Weights of a small GPT-style language model, trained from scratch on English Wikipedia: vocabulary 8192.
MLP neurons of a small language model. Each row is named by its layer, matrix (gate and up: input weights) and neuron, and shows model dimensions 16-207. Each number is 128 + 24 x the weight over its row's rms, rounded and kept within 0 to 255. Numbers have three digits each. A neuron's up and down rows have the sign that makes its largest values positive.
A block is one neuron, or neurons of one layer that tend to fire together. After each block is what it responds to, as a language model described it from the Wikipedia text at the highest values.

L3.gate1279:146154133105117133133166164129137098126101149104115174122122108097122134148110122171100146118124137157157132115127073134139084146122120115112151136166105163124120113193088131103118108118075072171113138128111127140140106116085143145092122121135141091135133169146138116139114112089128095098136154160175123139143156156154087117084110112088104138110121150142149118102138143129148154121150098150173096144119115116154119115128159105115174129126154114141083127134170124117101143132123125140157138123153131151108116124127131080109114163066129121085128116095121106122127133086109139101
L3.up1279:125110142106131115115093104151142121128131125096117162110139141161126155158147117137145168108157132154084134165069126141106104118082151185136101080115134131134097146106116101129108172128133155075135147141150121100108121139159103139134107118116137181123107152154098144089094107130115149105162093137109093141148136140109141110187123127102135134166130108143112127173119135106108150117101143125140202159144137127135104131146108108144163090144132127133169147114084118126109100124132134151132124136105108140117128098143142126160148124111120111129177118098131127149173135124163099174
L3.gate1585:129093162125107182146143140147138135159117159119120123088170120103142113104117144118154141114143152116173159110132161167151101147164126129119149147160147101128143129114151216092128107143093158122117087077166125117114088145121153141084165126091161100102129145109135135126137135099142127147157109126098155075169142136133109122096110101139130167158107125126074145115117166123127134134096100104125141144152139120111110120125096108147141154169132140159099110131125133184110151150129118112102119085144114113150148133099124144100076084114174104127145155185156130105094141130102126129
L3.up1585:128120150144132108166136101129100127131139106132195123155115112070177096125142166115128165094109141123160078147130128112141145096107109107140139119143124141120162128105112103118194139144124105100130166105129146127137122169102153112137120099137134132107123115151165096167136092128133147094123067078141121165123124171136104170118133127098134127142116101137185146129097155113080104130168102143131153165151123098147170147094141113111143133127127133087113151073131114138144111125085120122183187113134058152103126145117093093140140129127110144092131095101161147171134081127112114113
Responds to: Score dashes and word-internal pieces

L4.gate479:186119154132136153100094158140154120146125146123156137086152103122149127133129092135152136074093152092155159131174173135123125128110109121140136141147107141121124164115163154096148128134100105122097127110170126117134132128151129100121122155106156105144125140069143178150137135142130135158156101136174115126095181172155121106131119109121122143101160156137163127108142142152099109093116080142098182094159087105080089124107158134137136122133119082101116090152140189132151138148163166119139142169200135156100111160120106176135137153127159123144153118146103129129110137120113104141
L4.up479:107131115146134142147075132109104113151124168100126158142163108190138164159137093088121163117134133090128138123118125114162100133149096116136130095165141167131142143140128089105126118128146133170114113146116125149137134109089141132130157128118143126141122109096134140156135100122084131095197112121153143115129138162125108134106062171087094115147080169134190119120137114152153144119167153109111135124117092109096119109138116126075143151127141163096157077123145160109131121118089138145115117135107133129109157071169124140193118128130137141113061160101132189110135142110146141141
L4.gate800:078111098140109106116096128139109111106142128098151111116140132124086093124100120114106102110150103123111152137125135123164101132129100130114155083133145126106118164136152119146112101163115124101117134090133138197117102120115192083128185135144168149173122140151098168107142101170136118140122124122136127154135123121156153126129158170109128156126161150115132177104124153130141098135153130128151116133115121144110096101115157145124112140150139178152104134087091117143122153154149134202080128130080129132146088132127100154165149131119140155106137145128148125146153178122126100132
L4.up800:146104082138137138106117113078116143142140122173152111110161087186122135165152108130096128132105125102166109126127104118103154171163071163129122136134112115157101138162097159142122098107093099131137085171131128116113149135174164130110132150125135172125133135160119149100143121159094195099138124107141143105140130124140117102106128157124120157114134116096091082116074140157109103151148115168169130121138130136126132139102121158144122103104125119167095164081132134171158136105137111131130135123123114121135130127136111127097125120119119143121158137122125079098174108116124168117
L4.gate996:098147141182088134115121147147168121150131128135094100107150130113125113146161139173130133105091122091108136117139081094165159123119113143170172095129143146130126114120171117150129133125069110098135119084151156126114122121108104120156154129122095127136105143129112167100118073134081134143118131139096078151154138107106110116124152145109171133099074120144145104149172120140134119120104090106124147127130129147127132099149132104110101097123128168161096144088152128087111161146133135146099115100126129103077109107100142104098165161135142126142106150111133129128131140127096125127
L4.up996:144094146176115140116124160109092144102134091103107097134134103122173128084113144103129106100102195117106124152142137141174132136090139089146155128144108136101119122148170137080123104136125134119158130107136152098116127110157137148149122148130101125147144158126135148132117136145108160115140109113135117138145160097132125092120123116109115162133088142110136133097162111133140138104130146151117143122164160162052158164117114143135091128087132119098106097089167150131113136156148107168105135146118128134073088126110149141122092174099144122126181143147134108117146137130158115115
L4.gate1328:158087111157162138121101146128102108103163167099120109135073139107093077117157149120156098122126163157164178082146112145142121144128136140115129096111136152086186111155139170138133124119155155103139069130101127134157143075139132121099132099102075125153120188167157165090104135082134140160130144125164144131159142147083158101140130156118146114098172137131087118126117109143105166112100113127127148125166151160109139091152136137137132149138174111108115137130139103139161136139144119133082078111133126123127100156142099130147161125080179093151140124146144107159129166100090126147
L4.up1328:154131103122093166094103150095142114095102137089169138134109113145096120068157130123106141157131147136157153129107093151157132120149152115132138112127166152119113123115134142146152107104127163152146076148079134156142098097127177107097148149126168140108126120150124128157119134107126136125097107159165103137145140121153136138163150147118128113105120109127134138138099155122185138123109153125131162139104094141077101108102102145129132136120123112135113151138108134138160133113121123103057157125118137119140139173159137147126146131117131107137155107164149104201110130103099152105
L4.gate1441:139124141180137143136070169156132106151102149103149127100130134110105107132130148092166163095110089089115110137154110139083134151137099082108120105118141183102100144135127127084123122191094151119099159107150137135080124117126126167135171123151134166142120109098117161096138146120106129169180138106140130123108110133127134135150144156152124141123109177170164161091163109098084115139114111152150165110110093136122105109143129133149112123129104120093151132105126100118190139159147148150165153106143105138154110107152099139145089111106135162117099167115131122131128124128140175127
L4.up1441:106167136125123129133129132154137130140112106151130123116150149086172146134107053130096076102124135088116108075122147150135098135130162150115142148113130148115152102147102129148147086124120138093170168098128097099139135118133117161124116137134085134131151157138125139143118137117117133120122120144127159093124134145161136175107138113126153156144142134084095123115102151152140115105121172157178139154117142091166118122082120092099138159134133177124054109136111196046118102127146113111123152080103139150122108147131141133123114118168124098110083169120090133099130119100128157124
L4.gate1774:115142149139141128106116203145124107097181120134154161133125162170111135113104170147129145111095107134134150135167147130107152140108124088118135125134116085125141118160141163085172084127079129129101145149151182118163142147104155161115094152145151120138101083094060128120123110120136144103131112111169156111069182079095111159139081109139138165127089141147162133114102104145143144122130133118121126118099145126116181123078111115123110162135099109140137136095134119126149110150140137112118144141120165156151116156109144163091169122100148154120088156120136065102156147090120080088
L4.up1774:104144126133132110126128139125136118142143099120149092106139134147149095142152147156093162118122147147152079134160117107124120141135118126109131106143127133072101118163131133118093145086124116141094140151143132096146145129084149121145131133098163103138113096106141120120095094110120158062163146137134122144170109110098124067154144129169138135130137080130163153089107103114144139126090087128160121142132120146129156131091134131169188102109089170134113167100128170108200115133116112146096143120086098154147092145173089109105120118094150141123109098187134101151172137147101148125
L4.gate2206:116099136133135170128111121133151116117163156104101118078120092128132125121106123135123144105097140123187127101142145158128143177146115155116128082153130080127153169125175140116118098146115091135143137130146142163123110126147154155135128145115151116126118147075108175112128138172128127122162100149091109141135161149116120140118116150115162116120171126108148133114119121109096141102099137096162179088087077135118110131105105146105119089145087124128101140136114142146176131149145140169160111150119059148114113141153112120105046129126112150090143150122131095135131142110126151137
L4.up2206:179141134160117149148101105109118131073111123162154110161110097089120131126151143151157119120126142134133159131140130125160127103125075136084150146111113112121150143124146108124133114166158109129162132158108138120138129122106170111132140083145168099164129164113109119177119107157123155128118169162135052127131111074126126122097144120116123131108084192155102116090144075118119125162139117141113131123131156104129118118135146101128166145086164116150123125108101099138156104130139131114125115118125128168105144125146173138110135179112169122147151120139117118136150151126090158130
L4.gate2339:091093108124086108156106142145138094184089151089106131101108139138125146105105105125084107138147178078103120139114180125161112143108117112092098142115156132140149150135109180158114133109154104167139162134112096090157157156106153127134091158147107168107104128139134148091095124106137132172118104173161089146142155114093081151130106120104131113106093190130112118124081152130144136128133123117115172132147111137094182109094158119147117133123138135126126103129124183155169135155157156120110134130116107097122121102144107082135099139130147095066165145129115111097108174118116110101
L4.up2339:089138154138128118113118126165126134067119131130121107132128145110116131141074103115117099126111084132101129133150142097138144122134137118110142124129160110132121091124135165114120129129133130119084146160131110143081162101092133127138127164116136147147123130127130135108147124138071173156112170135051154106116138137121145115128132111144112152131130108172110121133100136109145130114112157142073187132194121099100140113158155173116201100173118120143125137133111104125090133136146122090161170171126105155126153135177110130141149139127133152162207131106144136123125154126127137167
Responds to: Mid-number and mid-word pieces

L3.gate1849:114190170095102147122109159127168111156101067124104158129137120102145114158159146102151155102150145121158136171127134053143124146124138135091109126145127088127132099162154120113102108154143128133127121107177122126156139148132177095081103149148152116081139146099176137126154092202133147142160121124094122090143140138130106143137113117135155138139133120110102110115131114109118126099139137102130141122119106120151150106127101127076164128080117114130106140161109167127156127148143142121163120086090118106124093133126138110127125095151131137105098121100095083110120140137111107123
L3.up1849:173129148115088144121134137097170149160103154110127098115126139128122197146176117126127127118113097114113146121133158110126134152168119127136105106145159083108124123131138105145128164128146161117123147117139114157145116143079132139139104105159143105141079114145141115129125119185157179145117126139102147113123168094097146115130167140112118102118109169137152143107131159144171092090108119121154109129124094120149099136128130135151130142117141104097153093109127138162118119138137136119162111129136158070133111126162115127096135126131149138161153118121153151153104122156098108149
L3.gate2292:110139107111139091143124139159153148140130121090128135138089114138115086125105110143154116113137120175101143121154120140135108163083120100123145078147094113131109123137106113100112109147113140094139176163117118156144136134116135167087108130131171135110104138119151136116164146160106125145132144115178080124140106139146116107141121146096097150115134116159115132145150145103138105130130128130089113132133115187156151149125179116115189090149157084130116122149142141134127117146126172122114112098113104169137136131128170090074111129086137135141152112109150123091113127143159122139
L3.up2292:143117107097091121087110098156162158149142099117119147120102093138161156151155134098128139116130127148148173119102146153143148146102163157113143132118180111171139144148151101156143143148151192093111147093132149154138156179137146150094076098142140097118111141084187128119142149109097141117109117109109131077089136111100134152144165117143118102127133144126141148146151114109123126134133140114109154147102110149150109122129120164138177103057122154160133135170130100108124129118096167111126120117123155118158100161134153163126121110144144128098122138161154105143112141124110151101
Responds to: Model and date numerals

L4.gate198:158121120116142121085168124162077104128134113094104137097181137107117140152133123136112103145097128089111162130131148152113145131135118107147163102142123125114129116110131107105110128139086124108104144130141105146121094106151153128146166136157159123153125128133128131107155125179090126127178145149162172089141087109110180122127116103114096136167163107072129111107116164109124148094121150166163161162099086115122116107080146093150132134152166143131100128101128148109123137147133089080136148091165147136185122136152124149134144135188116128111115105133146145129096140080112149163
L4.up198:121134095093092139164092108146084126115156103118132153125149128150137126105155115158106135143191103153106141116213124130107104112130138147153132112076118116131154117130115116153153134135136114107176120143139158165118124115118144131157150137118159117111112154152126139142144157157156166111120134112169087104166178125153113118109152097142139116148105187107161132164124155116134157112157123101112135115108148086165147174127129109109149124101155105105143123157134115102152122139136145105159078161161185145176130111142163110142153169145175162144118086185147097141131173114098117110
L4.gate241:140107128139116153163119127107103111155131138111107107114086119156108124173125131106151135127148133146100159122131124111090133139094155091101118105111175122117088143153109133150131128126117142112159169134139143126145100090133112119093107130130151142154121111081169094130109135173072121119136078160138139135142174135121111135117149141134130116144139117159065093110083162148076119114119129125121093152167134113151129106116133118096140104136147138158159142167153101145190122126159139105105094163146138127115135122131134154128100157146154132149123154158126101167131137113120112133
L4.up241:084118165142100168127118109128139139179098119135123135125170158091143123128074165133104083145112098113157134160155136122136130093111121154137121119152118113099112128162131144141101157107149140137106120082152126101085162136124146089130132197122149120119169086132149153097066101136143127143094126120117109129142150102135100152152110146142150144152126140099159108160180153094119132119112090143105108106142165155137134111131191091134140150158139094054096174123114153132118099124176083096108079092149131097134091127126124140139102158165086126144118108172105166121136111115146115116
L4.gate828:135126112117124159150083160146138099093114121133115171120080095152132081134140108132129124085117150113159190140139141096121112127175085158092135084125137110113184115128099131115120121148136140148163096101128111133125106120102125179084120130132178092123089111121098124165141144117159087122089134100123126144114157107174142111123109124133097109155123125149157149154153146118115108106149127120118134150111159106132143109133131142135104127116164106119153100114131095144121096156170122152139136159099132116165142114110145136118180107153146106096175122124081119115169180132172134108
L4.up828:146140117096109126137140108144150113160156092179133147135107105129106130123135103143104085126121120171187097120157135063117112122154087101120092123156133155131136119116088100132115111134171142154176112145145073142151116105114116139093128166138171127089128121140145130200149120099107145146132151138114151096139153110138140114107111154126144133169109099143129164124142126071131110156138146089113088114114155119145123137147154109131132113158131089139119124141129100085148140151120140165131123129098110107094137133114136148165153108139118101152150140130083147134128168127157134131
L4.gate1080:134144147165107124092104140140150092125116130128102174083112111133123146120066138111089137118123155139087150115160135127139128153125152118125129103079176140151148125132115168071108085107098112158115136157124144119093104133133119134122089170119131107098081114102083130139148152168087144117093119173183158142136103108140119116141119136136113091163112133146155148111073165127132127092120103125112122129052087108127170166070118101149060137155137146156181117099149141134138086158159100142112151109113113129174115132119156167145148133151140101140111153145066118118103150112114115131
L4.up1080:150192122140085139108118151096122114100116135110151152117103141156119103138120129113121110112125133132104125146167153135130129125133078113106116137129128135106137080120124139112109089121115175132126102125125103085116146127111144119141114125125095101139176120125137121156134161085159130111110159126102102128123136132123144117143116103153136116166104135125132158116069147120100134154136160137162090148142169140099118149139103118116081136102125127125140083181128152175148118120122113131119128131123102153150153108159105180159100110122112087134104144156098062171094146135107163104
L4.gate1110:085154151117122141150159092162133124151128129100095119106130124132169103097130126096146118156138131160104155137171071084113168096130169136140145125152162133132137120107095125136066169133149127144144113106157127114116139128136175144101170104098122107126110126139097165111162143106164107127148163132073186073128137118106073129158174094130147085150164132132117133139119125141122149123113124160113138160150089143150164097168144134139150122146100135099113156122160174131101103151138120101092099158146136099122137187082120122158126136126127083114135109173102085153106131120068156113
L4.up1110:105143140101163101130119143110141129113122152107136095154119151158166148114140109094132136195142132088136103178108144088116154126113132123147121100176160123141121127118119118122136078178101140131135128152170100104116188102111121133109153105115132153113115078188141120152123115102149146127144147133121129119136074157120102126115130107114160103131127117158100154110071130143163158126094169145148125130146132068133118141115124127143120129110133146111124100119140131113129111124137118154122133201109115166143202112141124140157151139166090130102122109117145110091132132131095137128
L4.gate1843:121131110113138138167136122144170139113127147107129137126128132116163113140085149141128131099138154102166167122139126104121106136107112097123091160128135131118146145122116134128131137128138132120168138135174170119143115157119124145157131133098169064144080135125169115100175143151131112077114172092121140094122179136134106118120123140179119130126185136145119170096138158108156160130076096128128102128128124127113130131118117096060161112061134140107126147148105121145159124098134085118127178094179136119148155124152116179138097078101154138112159176124113092144091167114169113127
L4.up1843:134116120146139129142152121168161127129169168103136150077118149133113142111110133126148129138135126130099148161103160100140104119156125158103125137112111117093101134153124131142114117091135137152189131156127138164093136132136175117129132134073170121116116150100114128101159152132135141147139132128103133092121161118129110148138112139164117118158136162138118138127134178079188081141104131127134137140117131110138176122152139119092098069090140109135139082129165158118153115125119133126161150161107142142113123147103134126152068102112106145171159148094086165120140098124158159139
L4.gate1902:139099162142108117162108132145111095108162134118143101119108132121105125181113149125099162096140101130120140137163144153133186124126087140110114095110183155116091102128141092157164147102088115152096150107134113093136146152110163144127128077137135136112072093108124142128146106137107151162110170125120115124111088096100135130124155097154131140107180093127165096078087158156146167111126157160131149101080128139107161109098127137132136142109116165150123146127099123138124102144114146087119147167175110129150132158109128109140147134141135106130098143132089115140093115118137164122
L4.up1902:104154166152119155182092132153123121160145144169151129134148144094137123115133129154134129102124104127114160110100206142103100104110118141160104153096137175153127132104146097129125140082125110135159116119144117107120114142149120137127079112106108131144100097088112123122105145110123146178109117118140087150103066115122145172144162146130166162107091136090096137120093128115130120143158147130158111117113127119082109134128076121120170124125163141150104130166079129149109115130102162102127158125135152077161127101169115131150138113152144126097163117155097107136112116107133109144
L4.gate2274:123176120144125139090101139136116125137137118107110140137149134109137092172138136095120104138150154147163158122158137106113108121098138136071162101115128119117098118114113139149129093173107120118151108104151128152140129088141160116134137113151166141153124139149133133126146171139086137119146151093112086121075130136112084102114120157163140114148103121133128089162106140140111161103139127162171106124117104146165142154091105149132127155114169126094124118067104161103128147142196129137146132131108104137186159122113110107090128135141145107125074093197097105131133108138137083138
L4.up2274:128136147107132121100125146156085109143126136110191135120127099105133140132114105120133144144099086157081102081147175110069136131150166155134148122150148123148098116160147126150104147182093125083094125134098140130139158158131109141119102122154085092145123138132134138135087120110135143134152162135089134123142116089104107128094100168115124097141163102161140125105137150096142118123111111104111136123130148153141133145152077157107144128124128087114126133130144124091104111121133140121149164143118152146150116143192104105151150154123094151124144124135091145143133174083101122144
Responds to: Word-final subword completions